Weights of a small GPT-style language model, trained from scratch on English Wikipedia.
Size: width 384, 6 heads of 64, MLP 1920 tanh GELU, vocabulary 9418, 40.3M parameters.
Training: a variant of Adam for these matrices, 358M tokens, 5457 steps.
MLP neurons of a small language model. Each row is named by its layer, matrix (up: input weights) and neuron, and shows model dimensions 0-127. Each number is 500 + 40 x the weight over its row's rms, rounded and kept within 0 to 999. Numbers have three digits each.
A block is one neuron, or neurons of one layer that tend to fire together. Before each block is what it responds to, as a language model described it from the Wikipedia text at the highest values.

Description: Word "fall" and similar
L3.up161:514480522511500462486474487458546534520505476454480434563553451503541495406482474570521506517541512422470493437539483474544527486453450510537483532421561514503497562504533460550572490474546593501505511505493523555489499494449536502453461523561565513430483466509566468507526471542556538533478478462480580493411541461508474516558509547577539508537532437548532522504434465522523504560484
L3.up291:587383522483548536574484493431440507577464515527475413492472455544504467471534531455474476492446553586490431535530537489562474418505514550492523513501553455515492447533575427507477514449459454456530486477517549473496477511525521496535454527451483440487538458604494515581454505486551514482491496520514493503568531565480504437550506477512480492509539523529544525514494509552527467565542
L3.up1013:541444476461512544436538492485484487536507489486506491471517502552583451529444585511557431454518502502488499531522504476470524567454477605510461528497452584485472484460505537482515513507570556468527479517468509585533432482444496488515477498510460452498492487482602484541519505540450526500460489465564557489510507435492559456507526522518500489553552410556497446560481448560542482584503
L3.up1079:485495456509555429454514523452495431491481509525490440521507490490423480498556579466519486527503512524526466469542518527492457502485438479509448501500544507491504456495552514550482547511539516420504458546568539387574407451545477500527520441589438484502491585423453441563476452532515458530485556483453555491520456501505478484531518578506479509524481539532518404538455496563497513526510
L3.up1388:520461463510523440523525518460488427463484464491541427530568513549414494519525502392581490472461520498498525534485480508443528521464453493496491505529500481493468492602461449566504510558474514462498485498549475493540487494485475561590453407515427505454512487464539529555563453476484528477487483474542529517464502440500526527532470533441475540476519472493514459596507557577490509535493
L3.up1550:591447492484483493519477480498523545507471416505494497492544506614504442548560494549463477490459552529527451596548504503468495453453473539477414509556496472538514475526571564566501557501501512385526442505521519471573473510457556520554519486507474480516468503541514519584531584506509470480505523459571491504484534468512486469402583515489531487523547411453510424633548459481437465536490
L3.up1669:474429492535475416589580519461442468465490439482533489480510504513495473484506592520523556478513480511494496618472510464394503572424473522467478472472488512451486510510537541470453515552534473506494472485576528539493506513482497485446462527507422488460530506496514585564526509494527504481531486516543455489500495405464521513463506509531527525494519504547501485547516576495451500539435
L3.up1843:486463444474529500488496470562476475528439452488473510508615442519527481540518520525501513460425505475540531503548518529482513542442438578514466553480469461480485536426546486507465481558549417494473445582530522530458504508449500513572489489553503513520464539590469533614494494540438521530476373467511500467476543499467532487455497486537490454489506498561559507544495412448576508551474

Description: Start of proper names
L10.up25:503532462551442543557493491430543499435475518426473488497457514488528481492569502546464513503555484495480498472515480502417506563504472517525519486555512481461502485477541557449452443538499510514497381471458537502454560549541579459476555465527537473452487497537521568480498505490472566531531522551529460511512462495451499458547475534532440502503490404514497578527493453440436421527524
L10.up347:517430569427533546434491511439533447452497463504453487486531493518483515500576532524451514510480482525481525505476541477485557528557527558495508504549498497489459462477457495462486502595471529485439486496503494450536462477533511508542497445461462479451471474434535504465496485550476563474523450558452547590480446504498406531540529591529509463433492462528492566447455427489494542499556
L10.up351:541436530465481587514545545513509515431472459559515418502509515546484484559503470525541532545475476512533499434558497480457505555487510500481501507505500499483392527505510558555543412553433481541473484489516558438533501469576457416439461503504581446469448492506475442501535503523503515500476517572499465515526513526489537520513501558549460475455584499512499527487470499529459488555526
L10.up397:541487408451498539540504524477498549514453445523480490453506559531477523422471426521448457495554516486533414524458505515464502541427484550503543509531500425511443524482498436464523514507517595501469504453505493484505534443517560472525482496542507499511519491517444528496521557507494531518450515505509578519510513553487520474491541549570447422436410535506466535513548437550444437487483
L10.up1099:478518428526550608571452487499545524514471439502538504497497528507509535574538401568477465515622497480556525505515530461534428504494499480474464605494472494524435418420499480455448446528543518525554452499487495458515459452548488532499483520550505476476453558555573546546580467558498483556465459536504448489539534502492489501475489513552500493573507486470553442506592517543481527499539
L10.up1205:465477583545448492549506474403511475474474429463482481475504466509556487499575507501441530523498472473491562495516442480440479498498545510519588581551422511486464470475507543489478428596472479492473493570470529485486554548545490488445529504519507512483492520455598584521516462481472527477556465447474539577555470538412495520478476509496493480493508490522459540548489475447542505504542
L10.up1392:514480475560490441503518491503502522467502504452514515466442496495576537501496488448424499519517550486458516535550529543503506482429497540530551534484454526536440431510531495480473453534506575444499475513536477493493492456546457432526485485465426566434538515499466432533507485468434501485501573424519521466485494503461476484472526554525419560467457550460520517484557541529470438510450
L10.up1668:470450552484533492523546513451553510532470452499566431456504540525430427473454462513442482610542501473510541426533484467431483520437484579516479552523508492493487479446519478460511475519453566487546490374490483491492441453532444485446462457489440558520543497533472485467476509522505565507533567469455494509534464534477521507459538515527540475465571518508494512538462451479524445538464

Description: Mid-word "akers" fragment
L3.up269:475514556546451476440502515478513522562495467561478493499547471510480550543531434525506511468476553478441498451428516461493449516433479516536496552513479407468487468478527424568425492449454524497457489516439495467538529466506562580493513483483517581551502494481553485447448409529496546515510549472440463507521519440473512544532552504506458519518520484553523502538492448509510535570482
L3.up459:431495505484486441527560515552473555489424426474472487499476461508529554554569512560576511498547490483504498447476475515485498551440500481531497582432512493475510513452467524484461559501551547514427451471488493507450447532511393544461510500516498537518496470480526443492509402543562505567478503499480440509416524452462576553495514499505472547421497490452530433560468533510522466598448
L3.up700:540502499441462571498509492452499507543492443424476493522452443518497518517472521479483406504473494459476617581538472497438493541473558522500500572452536441492504516500489551570528535507508537360475513379442550469478507501468487524580474505410502476505425515474540549416443502531475484502505491501515464513487508482455563493482531503464524519487482519535456441541494558514548469539500
L3.up717:523470473492492511486450519492541589497515500434538488479501446545499466545465478444488443455491484520526507504504480595509484542530533489476508433479535460536500537460534521488545526577547428505490478460466511468458449515480464523518486523493459517547507467505497422575578474447462530456462490494455558492508522527457528510566503503526500488497432501465593436554475536525503506495565
L3.up955:462585517556473449499456475485546514569484428522493431512484535473497510527480484419504442484513526413531460534475526461513494478449495507481563581477581508493522568464533500467455553467570471483436520514431552537411515556450516479513450524500536447524537438451562451555409496467524556483486478571445521501533575493495505523482494550482472577511484464432540548490465562520512496511537
L3.up1092:514499542486529480504493487550480493504531474480579469500482509438485558491556495573549539513488503524550445497540524471481461475565567461511392485473557492473472443518427493440494466451476517440554480450489522510463504464560447577562522493481432548452477493492509592462505457571575440486508469486454550509525476566483500517536490524479484482494486561529496503636521528521539545471483
L3.up1136:450496504515490442524562493521439536496483487447504442527455489561461423445515460526528414531503507503522509537535547571433468470481460466514513406433504494504513471411483530529589561515568539476430448483553492495471495520499475447506518512496531484526460463517506436485537521492517577536476482472509445493436506492548544529494450508450512529437460490465563450574463536441497492490505
L3.up1332:496472468563410488444437531530526537506502509531516528493467480447484486546488511439519522522499455518546532419469512552501474479452463540492521429431505539502497431439492464533500509486509470452468466553467540579451487492513520478538485496526449542498493494433513472521492456535530529551514484556485524484505500592510573558439576509544504529531494506501524468551543481553481553458470

Description: Word-final "elling" piece
L3.up51:498461494471502491503519443488506539510486470520531402475537485512487490505547466531530386474524515468533516539550530467581459495471476546528620476505511537469555511521536513479501495475494517491521580418538512581490472437457505497539474512477461461462467488498478544512467524447481410498463532463456521471428515584507501477483488500489473523507452525545560476430484489487545511536434
L3.up52:443452419462501458533485534459488513507478504503540503503572519580502527459575507533476530496533498459504500463510520474501504502501510548474581510492477476532519528467482460459515562500556509429457486501454487528462461503538488524560511485509499526479509486570500487593532497507545459487508559571442507446423494440484482451515512478561454494458481491544530443523505465483580492498519
L3.up259:524435534523448523438578545462512492464462468472463499470561545553536429506540575566509511521504468512469478485525515537509554460522452388504482582522499549520499459451467505473484512499498441491502463520461549580487508480438478499451534473549536491518488558472506541610501445485474437513460480439530522491491503549493499524443525491522511501498500496566595504474461473502558521429537
L3.up468:513473526563484532524501499400511492505507486504510541539575501571448529459533511600502580513531526499504492567551527552521429533572454443527552484414545487508510503496470471486488455496518454488445523501468531497450423495524501488487496463496571448506514492543450450531543463505506429554511447480464453526478531419491564529547509517482471535505518555487529493624447480586605489451511
L3.up491:440474450463593465523455494516444582476480409505487447515582517556529430516495539622525545497525488442528496517523497433500460570493462469536477571546502549455487461463550532536482489501515520479497525446489427587488498493468474472486552419597455482510520467566485404504518450515480464540460578454486520465433530434502481535458496490468447490480503519492511495467455546454503483503447
L3.up612:503507496450493546509463502450532484432520471478523515510523494526488504432584517509517571517504507434458578505429469477579539462460512569487600541461534500479528486507516470516574476527470550448429418558541449506507546490502492539525569454588533520513482430499490494550488507573533499587544506536531506480561461484527488537512458514485524527460509533513516485585488401417455466436533
L3.up1316:489463484462463552478451487450499517494525371476533425491462533537479489534580528586513421483487531479488496527518485482504556484480480496528541455528512463467494515490539533446452530526496494462515464485461556523457555578481478479546507435519492431507467480478487492564454486555487469499510496505556575470544505439498504495452530498531487530501414499509555429514500524530489536468503
L3.up1824:477539499543568515528518511525488509523536518482519573493501486554552483492492474542482504481483525547491512609524552513433505621467556584536485489478485497499517523493435467478513515477541515441448486444498460536524414503479497531476482478486496554465494492503558577492517500519558453455538528446516469475506518505503510488503548497439516554448460536513467432541475581457552498360510

Description: Thousands-separator commas
L10.up830:532521531480470567586439485453621509461536483492461513550462510528555504513521517478526516428537535421501465469540433477480528516452472477496448460435490457568425551528558488481489512528472489428430419482473497494429546542545511531439532493450532495470518559459475536549516461487506518480485450510514497518479430482475513562473514530517505566500508489458575472468534454488559494433528
L10.up868:527454515512451435534496579513576475521536486463526514489535582513529510504598517496459523511497463512510506424527505498524446539501495548550569442531508497502524504549528509577573538561476466444432477496416530545494575456496470477502504509502546505514477577446454490506549492537477518545467486538415502422449439444460576490407483505478414481513512514480457561490517477534520472430416
L10.up1155:447573492426469564532515502430514526499467455501496495510480451477509472440535445526455414490461555415545545524450485457476480535511436524467457458515479509535500468542515482379513469453566520424465535492510553552450513531386449544535428466499467518460456509495468493445512481520447518591543481441504507509539463543398492464545465549510532497511437514522476438468484523479568529515458
L10.up1387:508453474510502473516552494438452474469474499475520517551546475529523517522515558476450540458512473525547512471549430475472542542522517515500409561588472478441509509493473493529504498537536471527524526537513488528530520457512539497561501550491550471446418506551540548562478573508439537534438486484482504596451473446518527520415422563493483513490516436480478456517497453519497497487514
L10.up1480:447537572525470516515516474490499549390500541531493500485550551532534513518502462491506526521499535466624461486449467494500525488473496461502502482521468499457508528565530475498563559482550504403499429475431552439506520475531529453503519523462485487450380598505537532573596436473485506507517495505494540547471438486488542548413481575526492522465511515471517484479549479554579484430490
L10.up1492:532485474511531514458554508509514506483438453512451435581533506566488539522500502458432568537524508505505498465411496458456479567465462545470462515570449479568482529481498523484377566450431544503506462496538509505483537460516593470480464517584541522551474481569520579580540524531543489513590541538451465588446464511520531537505433505518516542560419514514563412539485510509509534489468
L10.up1526:578524473487500525512455476492493477459462519469444504550551440507571490532443483475487511464486528466532502483525480481489597488525501570540422549470449468514461551519500535453480546490544522449384445462487547550497470519455511536431597553560480462537492547452518573427524497474439505489545466453540517519462470470476549562501468491569480529444479494506490474508566522501539543579511
L10.up1647:478528488511508516538493528469569507436487456494493520538445462486591541508555472443437480538479494455524513418482431463496556502486477454467514521541493495516435496481476454436486502489476558467486537466436439500514568470473513470490506537522486475497511533484487565462515426496424468558498525517452493496529455490459541576387487507515574445527536502433538462480509490495483515495511

Description: Verb or number before object
L10.up17:574468536481489456521528547525505526461453569501534516525573486440521446513474565471468543484528482510532580581523520542409554500510426563496523446530522460538433511491516450592506460451534507510535432525502524459455406473455599535472467441481509431503483429511589536453447514565462535491493483464484534531509483495482432513518483562477449551436492488444526473481549457556507544529518
L10.up266:459422462475593547515431506446517490482494455496514422551558490515520478500479551559476524512486482485482575463540522386455526580407476445509493509506480473494450541473532500569551469539476539501561502554496504534552517465512472525474429503488505478478487450528494504573476560554467531503509470493467525525525546606518449483398465524488477487492542499512528413496471541506476491540539
L10.up422:491481481569478514557565499465444522466527506490493521518597475464565489471494520511537592479525509491506563573511510405479503560469444509475424512528485427461488485519490514526458474554509530533483445575413458490482514531500508519510505491533546461499484471460523548499533446562485600532480453504507547588461465559518406430426508512492453507507486447506552447537476481572498457544557
L10.up719:501480464557483565545448553426460496420481458543464432545588481545496458512431536521507486463475514573500582465524498479476450516441486491517504517485437452505500527498519497521472539489555558470468540525493446452499494456520529479443472490536542504520495581550523516479492526593475472472484424483503580530534521598487458502436472562585442532480489525506538420422489474549502487553572
L10.up1036:596505507559493512554490545456476549376491416531499482576554503504595518514459506545483498492540475491480583542502538446424484522516436549478483506467459458494519485551483578542556486508517542467408510555456479485501502524482556513552505490492502548469483514480547465474477462593524521455508498474469491464467509563503389528460503496498536495495457497530590465527483459574536476510512
L10.up1081:527462559517474466512525487483491507457468466490481497568519485442535461487487502521509525443523460488457534516569472482512444558500472546524484492570497479486501458533501452520541465466542526458479537497430462467460538493446515500535549542506474469533461526480603521520478442512464590538421505432498533483493514604484471467422510483449490510487481485475550522555439476548516492506517
L10.up1320:438499424488423533488553501565497503482495495505506496606595494477466450490562557511468485460494506477568489551562488448447487488504523524553452514563434445541536495504523466539545407508480496497493528513536497538479476478494476539464464502480553445522559440481480559510455468517527536521443399510494504502537489452522468534486543501489459425531550520524485396543465440491480477536491
L10.up1770:523531441462519461470452490550506491481468511502465511519565568525588448485491503456479497445553437525548490507498541461455474559483470487424492500541445427543510532516506475467549479458517510445514434474477494370552529543595513530475490425480503431508523502495500523519481507537509431487528500407488484466445503536508423448431523565480581483443531601500560462560495508595496499496532

Description: Proper-name completions
L4.up1853:561401432481470524484421480451483499493491485486432485471433492434461560388483448550433517542545470548475546402456439438508477492572524458444470553558549506524514506480415487439432527549469456482533476486524495556536453469536491497483498513517557482525453524455467526495491508567532522462503446556482505489515491450547502481476531516526508500499499485488557454478529454448513472498537

Description: Restrictive "only" and comparatives
L3.up829:492443542558444495467537541535528509458479398557529580478464498571548533535410520532489465474500490523520519558554558534452468567499497509519462427494527453537500468468465480425446487483608426555515464550516460481535438515598525501531485523513527488503448477512499477425550454500450528534529479477527453534534564462495454505453494485512515450478564596442442452518494497458536516512518
L3.up1190:451486493476559564389556456498524513500483503466480477503567467536480471480488513555487457473545534622492544474503484456531498514383477568503507547475489521506469529510513471545588558590553477503425451504447514537487523548489513487477532474455484512545466515459487437606437488491499487489489530546443450435531504493499455491474541480575527545512513522621524489468498527555448459457512
L3.up1542:456460476465466509524542473522512511517537441457517452493485519498485492465471495474489523530452484463494510448638497520517452505461489540526499541471541514512501453427579443486410482570558549441447505470522564448495490458542482490514494510513523515498420531536508450525616391522503496570499536516390496457568535484478541544433500508530478516477501554514510430472529519476503525453437
L3.up1578:535517533445521499510495449546512475584542513513439440476541485547525437473473463507550552487475552517461482407510492442508546546438551541518477577525496520448492480535575479448477534605530484461532523532503496555562581467550534452502510499430457468511505522504590472542486479499508481548524561513499470458623473502479461509515490515541530475493480507498495488417526517471519468485459
L3.up1639:508459542537434501521464524545497502465575467524464500463455527507429499476498545539508511486543569515500523604539448464424486544489464532491463462578510494505500457522505415592482549536486521501519491460540569548479483504568516503503453511450482493555451484503510521457563495496442505508528498462491499501429565452519442537453446484516476507483471578479426479476467403524530498435483
L3.up1764:545446461454427434484459539478497525552548493483481485472466540513529484531477502516576547494502483480540472399523472511475554517525514480489549487453460483533501460458536421465453542536553487502565509493481489500507631437550505459467502472424519503468480540514436478580455433521470473551486543512507499518526518580521456466618489511485494482470428458483511506444511473529529480525511
L3.up1829:523475486500486497520538527578535458492483513439495454496526515608477518502461490539549474498496536460469563485463488489490540445472528502517512494457408506478530429476470582448435533565473454436537459531516472457480501482581461507477437474596507459480417507514425439511486494492480494505460427508548495484512468409540508498495504463514505533486480446452553478564477486530495465377494
L3.up1852:560469488474410515427508525522498485490498436465516497458477501483525511428473450512428463520488490503506448596538454567468509486516533530518417498532515527480506515479556433536460527480408545470532481496443386490497471526554494476537433495504522554576475446477476420509523484498537513525497543485423474534493555488499531495497505532460487531536465538481475491391498526574524494553480

Description: Word-ending fragments and table pipes
L4.up115:546482533517621492507507517545429505483415494606565516617543464556523544480492523545509512519475564443458528511525514400491467591490501508518519457527532509475488540443548477497476508501523554549452463545468510485526495542524555498535519448439496422521512464538492527494533574495468434486410488484479466454554467468536500404534557551467548347571461494505535453524513486468506488516480

Description: Pre-verb slot predictor
L10.up131:524461525560499538557395516449484449509546573484531479558480529556496482526471471505453502469526482452527530469488488504391586498545501502576428470515492487499476503475539502476445524522527492483561506503469450490471487455497512518524451612398552470471468505513565522569556490450475521501491547520483480488448526534479473467505484483498517495403477486594516465466453488492527518473501
L10.up407:542436553518530537538428489485510503514451532499480453470488461622493486498464392519472482518477461471506483475479453486398483499512459491493444498462496434529441521541439446483554465538490524466523490536489440514486491482583503537520484587490516464489509575514602461477514516534535510446548563459482497562430548586548469482499510523519533512392469485580575517476511519509580517536466
L10.up416:513442503492500473476455528506525506474480500471478509509545468579555503498465495534522511487504513507457424508502502482452503461485517442429493463411488448535536551520453466480473479475529559445512516495410554500545444508490505489525463555548540491423490613526551445448480517524417526458540495532491472511441464582517534553487459488585450497485523523534531413584465463523529585510563
L10.up571:574491514500479477590453558476469435519462495494494478486500589530445447500471397481452463466511413565491542447508425492501547541588481466503428502567552442494468621486504429459475505505553476562517539514427441474442517419435540503444472526501559450429488505524546476479499489535523494545517536535512503530505483548502504485492493524551510529480455445537540496500486514513507489594495
L10.up1003:466477541531474537582535507485505462509464527443500476477540490514520468570474467433542483558486536453565467524471405461477470510514487468576503469438500385516484521502523525543486465501559458430501554458490485510531457498535489504528525484538512400441500531577607475500477469468506505495541410459505471469497477562493560495504497535540472496439456468465548483551493448512487515562515
L10.up1408:512440539507510550573438519499532454468459552519455540472502487603498479570465468515485459512452480462543528461493484552462519495499489461559513503462517383542463526490511414490517454532523464452545488529441444509466365511496542494499446574547516470499476506500542441486538490454459578521573534480531529495466510600535464540448472543549534538417471453597595529542469533539499495542492
L10.up1473:531525473430565511575461508442453482472492552493468407552608482554527477507499441466416479472492469522553510488454484493451518490465473503533465472576440500460459528476477425480507527554475530465587470474489430511485503478489468496475495568482523551455464462514526471553537478488518454496513512454527472522406468537502488540477510508579521537472540466531544498492518485519563510491582
L10.up1758:522517447443526450594470541480519395518485519490537452505476542507489473539513500480489498484525473564494546409511408500485516474501497419502386454523514491528487541492502525479492491514494469503480457462410440501479470485501507547506449495512532459516505477497557491553470518496538532450512500516488523443452504607480432449517520505581525575508495440539538518480441536486557502546523

Description: Past-tense verb endings
L4.up1786:457485491454490520466466503562524564456511504533459509444600500523526546556466445547505516437446559413490535506533434521518475544470420499468428519489504484478424511523493401495525497521527545484459477515448472519414539541518581487468600509576457575497481494521457561494514529478488539447498496520518544504454515506479496476520554475503468540470517553535565455452483509543394562490517

Description: Word and number continuations
L4.up1344:511491471474477437527493504450447544549503478522474473517533483427500505535561508546451510449452482505527542463502570435494419483522507585534503485576434561473538520492455532472479491515511528469459468516461484498520555492503492514437484395477459463497506450501436513453494562457536481490517492500481523545565496532426530539443523493518563546478421567527520493514463485482497437519453

Description: Word-final suffix pieces
L4.up1792:488425515492438553460449486433486561521490492495478423515522498476432493577475507454463434490473409505479511509560526583420498487484472431526510449496509471436508409493497531491501463543451435483525447498486427464499519491520544512536539557436532489519481450470560545484576517463552612507473513496465442487530504540569558479416516437449537458490492493507537400465476483515481475466521